Weights of a small GPT-style language model, trained from scratch on English Wikipedia.
Training: 155M tokens, 10711 steps.
MLP neurons of a small language model. Each row is named by its layer, matrix (down: output weights) and neuron, and shows model dimensions 64-127. Each number is 200 + 30 x the weight over its row's rms, rounded and kept within 0 to 999.
A block is one neuron, or neurons of one layer that tend to fire together. Before each block is what it responds to, as a language model described it from the Wikipedia text at the highest values.

Description: Word-internal piece after Gr/G. Middle pieces of words split after an initial consonant cluster, especially "and" after Gr (grandfather, Grand Slam, Rio Grande), also "ou" in group.
L2.down91,152,202,224,126,195,195,196,148,204,211,177,181,218,194,195,184,216,237,212,230,165,156,235,198,202,246,172,205,245,204,146,282,223,118,202,136,222,237,210,205,195,145,239,198,228,202,159,166,191,234,186,264,177,227,236,221,244,138,129,155,173,184,191,254
L2.down208,149,172,257,222,198,228,158,236,228,240,142,148,153,137,217,170,206,252,190,202,193,223,189,157,175,235,201,173,233,242,218,220,253,212,173,165,197,181,235,169,248,173,206,200,221,183,249,115,200,169,142,211,190,196,169,194,217,224,186,201,221,215,221,252
L2.down320,203,215,197,209,166,165,213,236,178,198,223,197,165,207,195,159,228,210,198,189,217,196,207,197,249,249,182,162,283,195,217,192,144,226,175,200,212,192,189,201,228,201,210,225,203,211,181,235,195,144,217,200,168,245,198,198,151,189,225,205,177,244,143,211
L2.down583,226,200,242,196,177,210,192,169,175,233,268,208,197,174,229,150,139,209,205,220,204,227,196,194,219,235,164,165,211,219,167,242,226,218,263,171,220,208,182,192,234,206,185,167,209,216,225,208,242,226,200,215,212,254,210,135,223,198,243,147,179,236,128,180

Description: Mid-word fragments, esp. "under". Middle pieces of words split into several tokens, strongest for nd in under (u‑nd‑er, undercover), also Gr‑and, arg‑um‑ent, Gr‑ou‑p, plus colons after infobox labels like Born.
L4.down2,98,235,234,145,215,233,212,160,211,144,226,203,186,155,187,157,208,203,230,192,227,172,205,239,197,214,234,177,170,194,148,206,251,231,216,185,197,200,217,162,234,206,99,153,266,196,246,224,231,176,200,209,215,183,181,204,153,188,205,213,216,172,233,175
L4.down20,191,189,232,198,151,205,190,241,209,179,216,211,197,210,196,193,183,266,176,183,187,257,146,214,209,238,210,215,184,259,223,179,218,154,217,176,186,221,225,231,193,232,207,106,203,212,160,283,191,234,191,251,196,190,178,187,216,179,209,167,229,194,166,187
L4.down83,243,213,166,185,214,202,150,213,229,167,185,170,178,171,211,187,141,171,225,198,165,219,202,173,196,162,228,227,241,162,198,180,209,234,227,181,193,160,156,258,195,204,194,217,226,192,170,225,228,208,228,193,241,188,167,217,220,133,196,209,219,183,247,222
L4.down87,202,215,156,197,223,151,210,180,212,212,206,208,230,191,192,215,142,164,183,183,253,225,184,150,222,240,170,185,224,215,236,214,183,205,170,208,217,172,221,225,211,172,204,213,175,212,267,220,179,179,214,225,213,215,228,195,194,203,192,233,156,171,182,156
L4.down360,193,208,220,163,192,127,247,206,207,199,236,188,177,207,171,209,238,183,141,243,134,207,196,206,193,233,222,204,221,174,205,171,144,228,193,194,174,253,210,186,178,214,154,172,186,228,226,195,208,203,235,198,195,228,232,201,195,200,239,167,187,285,165,228
L4.down388,161,264,190,145,216,205,231,198,210,247,214,151,192,225,209,157,211,217,187,176,214,141,201,233,175,238,219,222,187,201,212,172,223,191,240,208,230,226,156,221,148,182,196,185,198,221,187,176,143,248,165,155,157,240,207,164,169,174,215,222,173,225,219,244
L4.down453,186,222,163,211,202,199,230,197,186,168,238,210,173,253,156,222,201,212,191,188,197,198,191,267,178,200,219,196,215,217,228,156,191,146,198,206,240,232,188,177,246,261,217,218,278,141,159,181,205,219,213,224,210,172,192,184,207,216,240,198,253,129,237,189
L4.down504,193,173,202,147,234,259,253,206,135,218,227,207,224,237,168,156,231,230,252,205,160,213,202,226,273,168,220,225,224,174,208,251,142,203,213,184,209,209,188,245,146,238,213,191,188,190,208,212,205,163,215,241,257,225,196,225,175,260,224,177,218,238,223,172
L4.down520,210,221,183,234,214,248,182,217,164,222,227,196,247,183,236,232,162,208,201,169,196,169,196,162,202,186,183,173,202,127,211,215,210,175,192,201,203,172,193,202,170,198,206,147,190,172,206,201,195,202,204,199,159,207,227,216,188,217,231,208,211,252,165,213
L4.down732,187,199,196,165,184,222,198,161,193,230,228,218,152,219,198,156,223,163,211,251,241,173,241,217,166,184,166,160,161,185,232,139,228,167,144,216,206,229,176,192,212,181,182,159,195,214,232,181,174,199,139,221,182,167,124,262,208,229,218,185,152,212,152,232
L4.down789,228,227,217,186,163,207,132,152,193,206,171,193,253,232,213,246,232,245,170,191,153,239,179,173,201,212,159,198,197,247,228,181,201,153,211,201,184,233,177,199,212,214,191,159,213,197,227,201,215,232,182,209,145,228,211,153,177,210,221,229,173,186,236,193
L4.down796,192,194,168,181,214,168,179,241,248,174,184,177,233,180,218,193,192,190,151,188,179,175,253,189,240,230,222,224,225,169,182,185,278,205,198,160,184,240,233,217,220,146,223,199,203,202,173,218,240,212,203,222,181,237,155,175,221,243,148,201,194,151,211,176
L4.down857,165,199,209,185,257,176,217,188,229,187,205,261,215,188,216,178,216,232,207,172,185,218,183,166,158,202,176,239,171,146,215,150,193,206,192,180,250,136,180,183,193,149,141,175,169,205,190,212,245,216,236,222,224,249,171,196,207,242,229,209,179,208,204,181
L4.down943,164,216,226,196,258,202,223,180,254,235,224,196,174,187,226,217,143,161,206,200,228,201,174,248,205,191,237,224,195,199,246,218,242,144,212,182,186,236,143,225,184,218,187,162,176,259,214,170,190,233,199,248,150,196,172,219,199,165,220,198,164,198,134,251
L4.down954,136,173,156,206,221,166,268,174,201,185,162,194,227,224,176,258,213,202,251,205,205,170,201,191,185,207,198,231,194,195,214,213,192,221,240,177,183,194,203,176,219,181,190,224,244,177,172,222,175,175,195,191,221,177,180,208,233,186,219,190,162,195,206,224
L4.down999,181,208,162,191,225,224,212,169,197,171,167,177,219,164,181,207,241,231,231,203,208,224,163,245,190,242,194,218,153,233,212,216,222,207,224,178,205,173,161,220,213,164,197,180,219,248,177,218,212,162,257,193,247,185,216,197,196,226,205,168,216,203,207,240

Description: Mid-word subword fragments. Fires on a subword piece inside a word split into several tokens, mostly "mer" as in Summer, American, Emergency, swimmer; also bl-ack, defend-ant, B-or-n.
L2.down10,182,238,230,222,205,202,154,223,206,186,175,242,179,191,208,212,113,209,201,138,237,194,206,154,170,240,200,230,215,216,231,169,220,198,200,138,168,163,173,185,227,245,233,219,209,174,236,169,229,177,150,219,229,213,188,215,213,219,171,193,238,178,179,182
L2.down195,208,201,127,264,212,156,213,242,201,224,213,185,227,221,223,196,203,219,191,147,180,198,184,174,188,226,182,238,201,189,171,188,191,230,224,239,212,139,222,247,236,209,220,175,231,208,218,173,185,237,206,180,203,214,210,223,200,225,143,220,179,194,176,265
L2.down533,149,185,229,233,233,177,210,147,218,193,206,261,181,198,177,164,192,231,200,234,222,166,203,173,194,204,212,199,190,198,163,248,205,175,217,200,249,222,263,219,122,160,211,196,187,263,199,169,247,192,181,195,188,198,197,148,200,218,231,279,241,179,192,200
L2.down942,126,185,202,214,214,149,172,226,181,236,254,176,198,192,268,230,176,206,184,160,160,159,205,225,175,222,179,207,228,198,161,160,217,203,198,220,191,202,182,229,204,226,189,219,200,208,280,194,232,157,158,200,167,208,207,193,228,187,217,212,166,216,215,214

Description: Split word starts. Word-initial fragments split off from the rest of their word, mostly a lone y beginning year, younger, they, plus ct in October and to in together/total.
L3.down93,255,191,178,212,155,256,195,237,201,189,199,166,211,184,225,195,168,181,266,176,183,148,190,195,166,193,205,206,184,229,179,192,200,207,201,172,233,210,173,227,212,224,222,187,211,212,200,198,269,244,190,208,204,215,254,216,172,198,205,210,196,250,154,210

Description: Mid-word fragments. Short middle word-pieces or digits inside a longer word or number, such as b-ad, const-ant-ly, 8,0-08,676, neighb-our-ing.
L3.down474,206,189,198,156,210,222,216,216,190,190,219,194,218,130,185,176,207,224,208,186,153,178,188,192,221,212,209,182,253,166,222,170,171,205,160,163,174,222,211,215,172,221,171,175,205,246,195,189,179,130,210,181,169,238,175,161,180,149,271,251,164,232,172,225

Description: Mid-word continuation fragments. Word-piece tokens inside a word split into odd fragments, often after g, p or h, as in giv-es, strengt-he-ns, Josep-h, app-ear, Gr-and-e.
L2.down19,214,214,190,206,180,223,212,216,209,199,170,200,189,195,177,176,193,182,184,124,183,179,212,210,93,232,183,172,219,191,185,201,219,242,235,178,207,185,260,198,172,151,236,204,204,150,212,175,259,216,179,277,154,162,249,153,196,144,174,199,179,180,245,215
L2.down381,165,198,218,209,190,189,131,218,204,303,201,139,186,205,184,221,217,153,251,169,176,218,201,192,106,182,231,173,205,205,202,213,185,202,170,284,264,251,173,187,192,196,167,158,265,190,233,244,193,212,200,192,120,210,176,130,222,206,225,131,199,152,182,201
L2.down558,179,191,222,236,189,218,192,166,204,261,172,184,248,217,209,187,172,207,211,178,171,196,218,233,180,232,210,206,204,227,218,181,168,169,193,152,211,208,225,176,199,167,179,162,251,177,180,160,204,183,206,207,203,199,217,222,166,221,186,205,245,214,220,190
L2.down863,212,219,148,201,253,153,201,154,154,113,262,194,190,157,217,258,195,264,169,159,236,196,186,206,231,175,192,149,190,223,163,199,239,185,179,188,208,196,198,195,157,228,199,206,203,222,195,201,184,185,200,191,225,243,186,183,216,154,217,207,201,218,210,207

Description: Mid-word fragments of split words. Short inner pieces of ordinary words broken into several tokens, strongest on the second n in winners/winning, also influ-en-ces, whe-n, und-er, contin-u-ed.
L3.down907,216,199,198,212,171,199,208,189,182,240,167,186,223,209,227,223,218,217,229,167,208,207,208,162,174,153,149,207,221,258,217,191,176,203,199,207,213,204,142,195,183,208,231,212,207,226,246,183,274,188,166,195,128,170,281,203,185,225,212,219,244,206,179,218

Description: Mid-word completion pieces. Final pieces that finish a word split into fragments, mostly y after the forming they, also al (Nation-al), e (Mus-e-um), ld (Wor-ld), and blank lines after infobox measurements.
L4.down7,225,236,145,187,220,216,173,233,200,151,164,152,173,144,209,181,193,153,168,238,181,222,212,176,255,154,183,238,207,210,200,195,219,166,257,164,241,168,186,184,232,165,198,185,176,206,220,192,193,211,199,221,223,144,209,231,142,210,196,202,224,210,184,193
L4.down66,196,245,197,184,260,227,215,194,202,236,155,226,182,200,231,198,181,185,230,175,143,175,191,208,158,198,191,176,140,201,202,203,203,192,205,205,194,269,193,243,177,203,224,196,173,157,163,215,215,178,183,238,230,204,201,184,195,176,166,218,206,209,204,219
L4.down137,218,206,204,223,196,180,198,233,233,187,281,173,204,216,150,210,225,171,153,271,235,162,224,234,189,227,181,217,201,204,188,113,202,229,223,182,192,225,154,287,209,157,209,248,208,183,145,162,259,222,196,200,149,202,192,192,161,215,235,150,196,202,224,126
L4.down143,203,169,205,169,185,197,216,234,194,193,213,279,206,248,227,227,216,233,201,209,198,245,205,167,201,156,185,196,160,210,213,230,199,183,147,203,209,261,150,154,247,216,239,199,151,157,192,186,161,231,184,183,233,150,210,184,197,261,128,241,246,153,178,110
L4.down208,232,228,207,239,198,179,229,179,217,208,165,154,166,219,162,179,221,184,176,264,230,225,233,178,217,214,248,204,200,218,223,186,191,242,194,213,194,188,226,253,230,206,210,194,177,230,238,186,188,200,185,200,232,154,159,214,238,252,222,201,204,226,169,203
L4.down329,180,204,205,166,196,255,159,139,212,126,239,249,250,191,207,187,201,227,229,163,207,175,263,177,215,156,195,163,192,272,179,196,208,240,175,157,206,169,141,178,210,213,192,178,243,227,179,210,202,186,135,228,212,153,139,169,176,221,193,186,148,206,199,211
L4.down485,172,187,202,266,205,169,211,261,235,233,247,199,226,228,193,208,228,210,205,209,152,166,200,195,204,174,190,204,215,175,192,278,169,216,203,237,195,129,237,257,131,196,191,152,173,178,197,222,205,193,208,206,257,184,166,192,235,208,174,206,242,200,218,185
L4.down515,236,233,163,189,187,267,202,206,223,198,190,142,186,225,211,192,225,194,212,226,145,242,207,233,150,149,165,224,190,206,183,191,223,188,213,207,231,245,206,241,185,156,242,166,246,240,235,185,191,209,299,177,157,255,246,172,196,248,193,196,183,179,190,235
L4.down573,202,202,192,183,184,145,145,242,169,230,187,164,209,194,195,234,212,174,222,190,203,110,205,156,222,244,215,230,237,177,215,196,213,176,198,189,226,168,156,234,265,252,159,205,255,186,168,214,201,191,248,151,221,230,154,253,225,241,206,225,173,245,149,182
L4.down578,148,194,273,219,149,189,215,106,183,247,231,181,192,180,173,204,202,155,195,185,263,190,205,176,188,199,212,192,194,225,203,149,209,204,209,233,247,190,234,217,157,254,171,188,190,185,223,233,240,232,221,172,190,173,240,192,138,200,205,185,151,208,188,203
L4.down647,177,227,222,164,176,260,178,154,187,198,137,181,186,203,153,175,238,215,171,212,169,176,241,253,161,207,189,173,197,245,216,207,221,216,223,183,190,148,211,215,219,201,223,260,217,190,236,229,198,243,237,208,239,190,187,178,197,194,230,176,138,190,202,224
L4.down661,221,173,186,182,167,208,230,211,246,195,206,205,182,199,224,189,202,209,166,172,197,173,136,199,161,192,243,227,165,204,248,155,219,194,180,126,223,179,172,188,209,237,180,176,167,176,147,191,218,252,169,226,225,204,209,226,215,170,223,227,206,221,191,213
L4.down712,171,198,223,207,194,235,194,205,193,214,169,250,237,145,221,129,222,209,235,192,186,169,205,149,230,215,204,229,195,210,206,190,200,171,129,221,180,236,206,205,241,208,215,219,267,184,203,213,151,173,243,149,216,201,188,187,187,202,240,201,159,178,138,167
L4.down760,248,142,199,215,240,147,245,212,171,195,208,208,195,211,210,173,246,210,233,169,223,209,223,155,231,165,190,235,158,204,161,196,167,204,268,222,213,153,197,197,214,165,208,223,194,173,207,277,227,168,185,174,218,221,268,171,219,164,202,201,206,225,187,201
L4.down891,205,226,251,166,216,217,205,151,177,212,152,204,206,240,157,201,196,223,218,214,194,192,219,208,165,196,192,152,183,175,190,216,198,206,188,222,163,218,175,195,214,270,189,226,262,148,177,201,203,221,185,164,213,196,217,261,179,173,213,223,203,221,249,187
L4.down972,169,224,153,168,189,216,234,205,205,174,207,145,209,247,205,138,185,226,219,252,174,178,157,162,159,172,183,209,185,185,152,192,232,203,225,236,191,248,239,221,185,205,253,228,210,170,224,143,204,180,220,180,231,248,233,231,203,150,189,172,154,237,237,209

Description: Mid-word fragments of split words. Continuation pieces of common words split into odd subwords, especially nd in u-nd-er, plus dur-ing, bor-n, good-b-ye, of-ten.
L3.down918,200,207,157,224,179,202,228,197,168,153,202,181,219,156,261,250,231,191,163,206,226,242,201,186,168,167,218,172,228,251,208,211,157,206,171,193,201,171,219,223,199,212,153,168,208,268,234,196,272,231,234,216,202,224,199,190,195,143,219,218,198,203,214,178

Description: Word-completing final pieces. Final word-piece that finishes a word split mid-spelling, often -y, -le, -ect, as in History, Athlete, Whistle, object.
L2.down145,170,222,201,265,175,191,184,261,228,198,179,163,235,231,179,199,184,159,127,169,180,226,174,199,196,245,180,184,221,207,205,213,214,180,209,190,198,177,180,211,126,239,180,141,189,211,231,263,203,218,168,233,179,226,217,221,212,201,221,204,159,194,187,155
L2.down217,210,188,260,239,197,238,192,202,225,185,184,183,143,251,205,232,173,134,212,138,170,227,201,195,232,246,240,218,186,241,209,150,218,200,183,170,214,259,222,196,187,223,226,214,194,214,244,163,242,202,172,222,127,167,184,210,195,187,195,184,199,203,143,206
L2.down408,222,182,232,193,213,209,197,222,224,185,182,146,203,200,183,172,123,188,189,163,168,219,108,226,202,214,209,256,277,198,229,279,195,244,167,208,195,179,218,218,194,178,154,214,268,184,242,198,229,184,189,274,179,158,219,210,188,223,131,183,202,224,140,165
L2.down1014,198,226,227,180,261,182,265,200,226,192,199,207,200,218,199,183,223,197,270,209,118,217,185,205,152,142,247,167,162,202,141,181,168,213,173,242,188,222,201,202,182,203,211,233,220,205,177,164,205,207,188,206,196,176,169,208,210,198,160,232,208,260,200,181

Description: Post-separator word pieces. The first digit after a thousands comma in large numbers (19,779; 3,668), and mid-word pieces like "or" or "ir" in Normandy, their, formerly.
L4.down27,268,207,200,197,195,200,202,171,223,163,217,187,255,203,138,154,213,196,216,258,205,204,154,196,185,191,207,145,155,194,234,217,237,225,183,154,154,200,139,213,216,177,224,183,179,201,223,215,171,184,168,238,205,188,203,220,259,192,199,194,263,194,146,222
L4.down47,180,242,158,201,228,175,245,283,187,221,186,214,225,215,147,151,198,209,185,179,192,205,207,159,173,190,239,237,239,212,214,128,210,204,188,243,211,209,184,193,199,230,209,198,132,226,202,223,174,147,218,161,172,231,191,211,223,203,193,231,240,206,201,153
L4.down57,240,213,187,174,280,222,190,195,264,224,218,217,217,183,167,200,188,183,189,237,230,239,199,192,182,224,195,215,201,195,195,224,169,167,182,174,204,154,229,183,160,199,187,169,164,201,187,206,190,185,196,189,232,257,201,161,201,236,226,177,252,175,192,178
L4.down75,211,260,231,218,169,191,235,177,172,221,221,254,251,277,178,185,186,160,163,224,189,214,150,198,191,178,193,229,230,165,221,216,226,176,177,180,168,174,154,219,248,250,224,230,174,209,209,193,138,186,169,199,204,229,200,197,213,178,251,199,158,193,220,194
L4.down96,171,185,218,217,189,243,200,257,213,199,210,256,212,279,220,211,191,145,183,152,217,204,191,179,219,217,253,140,233,190,197,206,165,248,212,162,186,216,184,240,186,246,166,259,203,190,207,241,198,186,208,140,203,193,188,177,245,157,217,218,170,196,198,204
L4.down155,164,193,146,179,173,218,191,180,175,201,207,167,198,173,215,213,177,240,199,202,194,216,179,177,189,147,144,221,176,216,173,210,215,184,160,190,219,147,227,152,175,120,188,234,160,190,222,206,201,162,219,179,177,242,182,186,195,222,144,195,182,212,147,173
L4.down401,239,201,149,225,236,214,245,172,211,117,203,140,195,174,196,184,197,262,181,180,137,169,168,234,224,210,148,196,242,235,209,148,215,223,179,233,166,183,199,202,223,195,196,229,182,252,166,230,177,229,208,181,198,226,201,188,173,205,219,257,218,191,228,253
L4.down408,186,200,216,170,207,152,217,238,204,214,260,162,230,240,160,219,185,253,182,227,248,254,189,206,246,186,203,198,196,207,233,240,191,201,228,168,210,191,201,210,216,194,219,181,205,155,187,193,205,223,195,151,203,140,243,221,145,181,149,144,166,166,220,171
L4.down518,200,214,200,197,190,185,196,191,213,205,165,196,193,253,186,300,245,203,200,179,162,189,235,212,206,221,215,215,202,198,245,160,177,201,148,205,199,188,207,231,167,180,223,181,162,227,184,210,237,104,224,219,127,171,207,184,195,169,186,195,254,216,139,208
L4.down643,204,189,187,142,186,175,160,189,239,226,224,227,160,137,118,165,179,217,169,225,160,179,206,181,182,181,217,162,165,195,217,194,189,200,157,196,205,132,177,238,285,176,251,210,198,227,206,214,203,176,187,202,223,180,211,225,197,226,190,233,195,222,157,203
L4.down742,222,190,219,230,171,228,174,259,206,244,232,203,191,197,174,186,169,201,253,212,189,160,145,201,164,186,211,178,166,222,175,232,162,194,230,200,198,224,234,235,207,276,186,154,205,227,219,205,177,203,187,216,198,166,235,214,230,210,181,257,223,180,210,183
L4.down744,201,179,198,202,216,191,225,242,236,149,220,204,250,222,182,221,237,192,181,189,184,212,168,187,231,175,215,185,252,195,221,218,198,156,170,150,152,157,227,166,170,241,190,252,208,208,170,212,219,170,233,215,196,192,206,210,158,151,234,174,190,163,139,165
L4.down821,210,221,220,222,179,250,228,157,198,196,248,205,217,196,230,212,217,202,200,202,231,190,196,245,201,150,180,217,191,144,197,237,195,291,216,170,188,221,232,151,187,257,167,226,200,230,155,180,161,187,199,241,223,168,182,182,250,222,204,120,190,240,206,167
L4.down846,191,249,211,196,211,137,147,221,187,222,183,150,181,163,206,217,215,236,169,170,225,191,244,176,196,184,212,165,191,204,230,195,216,217,226,220,143,195,197,241,249,204,217,197,181,222,168,192,192,200,211,191,160,206,282,215,213,254,274,229,172,184,177,146
L4.down858,208,214,201,150,165,219,122,191,173,204,178,183,191,192,161,246,211,174,207,190,207,173,193,166,154,174,193,214,224,220,178,234,214,159,236,188,261,216,213,241,222,179,200,187,200,203,147,180,192,197,169,205,209,159,219,261,156,246,224,203,139,248,193,203
L4.down912,206,229,116,157,173,204,162,204,226,205,203,164,228,196,215,178,188,184,190,210,200,175,198,202,212,154,220,189,262,195,151,217,194,199,139,206,223,153,228,200,182,188,138,195,117,231,175,210,193,188,188,183,181,182,217,188,243,198,199,247,193,197,173,202

Description: Split word completion. Final word piece completing an oddly tokenized common word, most strongly the n of sentence-initial When, also mad-e, O-n, throughou-t.
L4.down107,215,183,186,213,176,201,221,210,226,194,187,156,199,148,233,233,243,180,174,221,165,198,172,265,203,182,200,173,225,222,213,206,198,181,185,143,195,136,229,180,154,216,181,183,260,145,203,264,224,225,196,209,190,170,202,209,203,176,183,217,192,209,220,188
L4.down384,203,176,220,195,187,223,194,193,215,176,242,157,262,205,203,177,185,224,221,200,194,223,160,214,248,165,185,199,137,178,236,183,233,168,199,168,179,232,241,196,239,204,221,212,173,185,227,194,215,268,188,205,175,134,247,242,233,193,168,221,196,320,232,169
L4.down423,153,196,208,171,256,223,182,224,192,225,223,206,215,190,171,157,170,182,195,156,177,250,168,196,194,158,210,174,161,245,187,228,228,213,188,186,185,166,230,210,180,188,178,182,196,218,180,181,214,224,249,188,216,238,251,228,181,197,152,216,195,173,159,191
L4.down431,208,189,195,209,253,218,218,220,188,199,229,192,234,257,174,187,168,181,180,220,195,160,225,211,199,154,246,158,192,162,210,218,215,155,159,240,160,228,151,238,198,229,226,188,145,244,180,233,180,174,231,211,199,162,192,211,222,215,233,182,209,229,206,190
L4.down451,188,230,251,213,194,145,155,193,178,195,172,184,219,180,214,225,138,218,191,152,194,245,212,205,159,188,203,199,153,249,171,200,218,227,254,212,183,174,187,177,163,191,237,215,209,213,196,223,158,108,246,174,230,196,199,214,205,207,168,303,231,233,188,252
L4.down491,227,175,155,166,243,164,145,231,198,196,175,203,177,201,224,225,164,158,244,167,224,177,153,172,153,177,176,236,159,222,198,236,177,226,190,169,203,255,211,159,277,209,243,183,106,195,237,174,196,168,158,188,204,219,229,263,221,187,207,169,190,273,232,240
L4.down539,178,182,212,170,198,160,179,206,114,171,198,168,129,237,208,193,221,180,173,215,251,190,170,183,169,194,210,187,187,175,206,138,208,225,202,224,191,211,190,178,228,189,148,179,233,211,151,225,178,250,203,207,208,188,233,224,215,154,231,204,161,221,211,148
L4.down564,187,142,248,228,237,233,202,179,137,201,197,265,230,194,196,169,209,189,125,170,175,241,196,158,216,237,193,164,231,189,214,186,172,215,184,119,194,220,203,162,223,196,153,153,199,256,200,185,224,217,201,245,156,242,168,210,227,215,146,204,203,206,232,184
L4.down576,193,224,234,229,243,163,230,173,215,172,200,205,215,219,202,198,179,265,247,157,225,218,230,161,222,168,205,226,186,159,222,222,200,198,216,193,181,213,161,178,190,259,184,154,259,175,220,186,264,205,252,228,192,201,155,203,191,191,214,191,196,187,188,208
L4.down594,182,221,245,149,238,179,221,178,179,195,184,179,146,196,201,191,229,225,201,192,204,185,184,214,150,195,220,228,186,202,220,243,198,215,198,205,183,211,211,180,252,205,173,191,224,214,224,173,258,269,175,187,212,226,205,204,195,165,177,229,183,224,199,203
L4.down601,214,197,206,223,269,196,193,181,147,186,179,191,240,217,247,211,231,222,201,236,182,178,212,222,209,204,253,221,207,168,211,185,198,193,188,155,207,203,209,241,175,269,178,168,238,202,224,185,175,209,167,146,196,206,200,231,253,195,197,231,150,170,181,228
L4.down608,175,200,162,184,226,173,234,155,189,216,227,181,210,172,180,188,227,159,165,174,251,208,234,215,167,212,236,154,192,215,189,210,156,177,208,246,153,136,157,235,113,191,181,253,213,231,208,207,200,170,204,176,204,176,231,198,218,206,178,226,221,248,197,138
L4.down723,214,240,191,207,182,135,210,214,253,219,150,155,212,129,140,199,193,152,161,156,205,180,174,192,213,165,173,190,182,207,227,200,163,207,202,173,215,123,189,244,221,267,196,175,191,171,183,218,209,179,217,220,258,129,160,216,195,215,236,186,178,198,190,170
L4.down762,187,212,210,185,172,207,204,161,184,210,202,169,237,193,216,194,219,226,235,193,148,214,216,167,184,220,197,222,173,161,235,184,195,171,167,193,172,187,162,255,164,182,205,184,193,230,209,183,202,199,228,178,200,230,213,194,214,202,200,244,172,187,223,177
L4.down934,229,180,172,130,208,184,215,185,185,201,168,204,219,195,222,258,233,243,211,214,206,228,220,184,214,186,253,152,206,166,250,170,225,226,178,161,188,212,203,158,224,285,189,206,219,174,203,194,210,121,220,213,171,190,268,197,203,265,214,211,211,203,196,160
L4.down944,165,192,210,221,182,208,211,208,195,199,255,202,150,175,283,256,194,204,168,226,273,191,182,173,219,157,169,126,200,202,227,200,223,201,194,194,192,182,190,172,176,212,172,159,140,217,230,203,155,181,169,210,173,216,226,177,240,195,226,223,147,162,219,193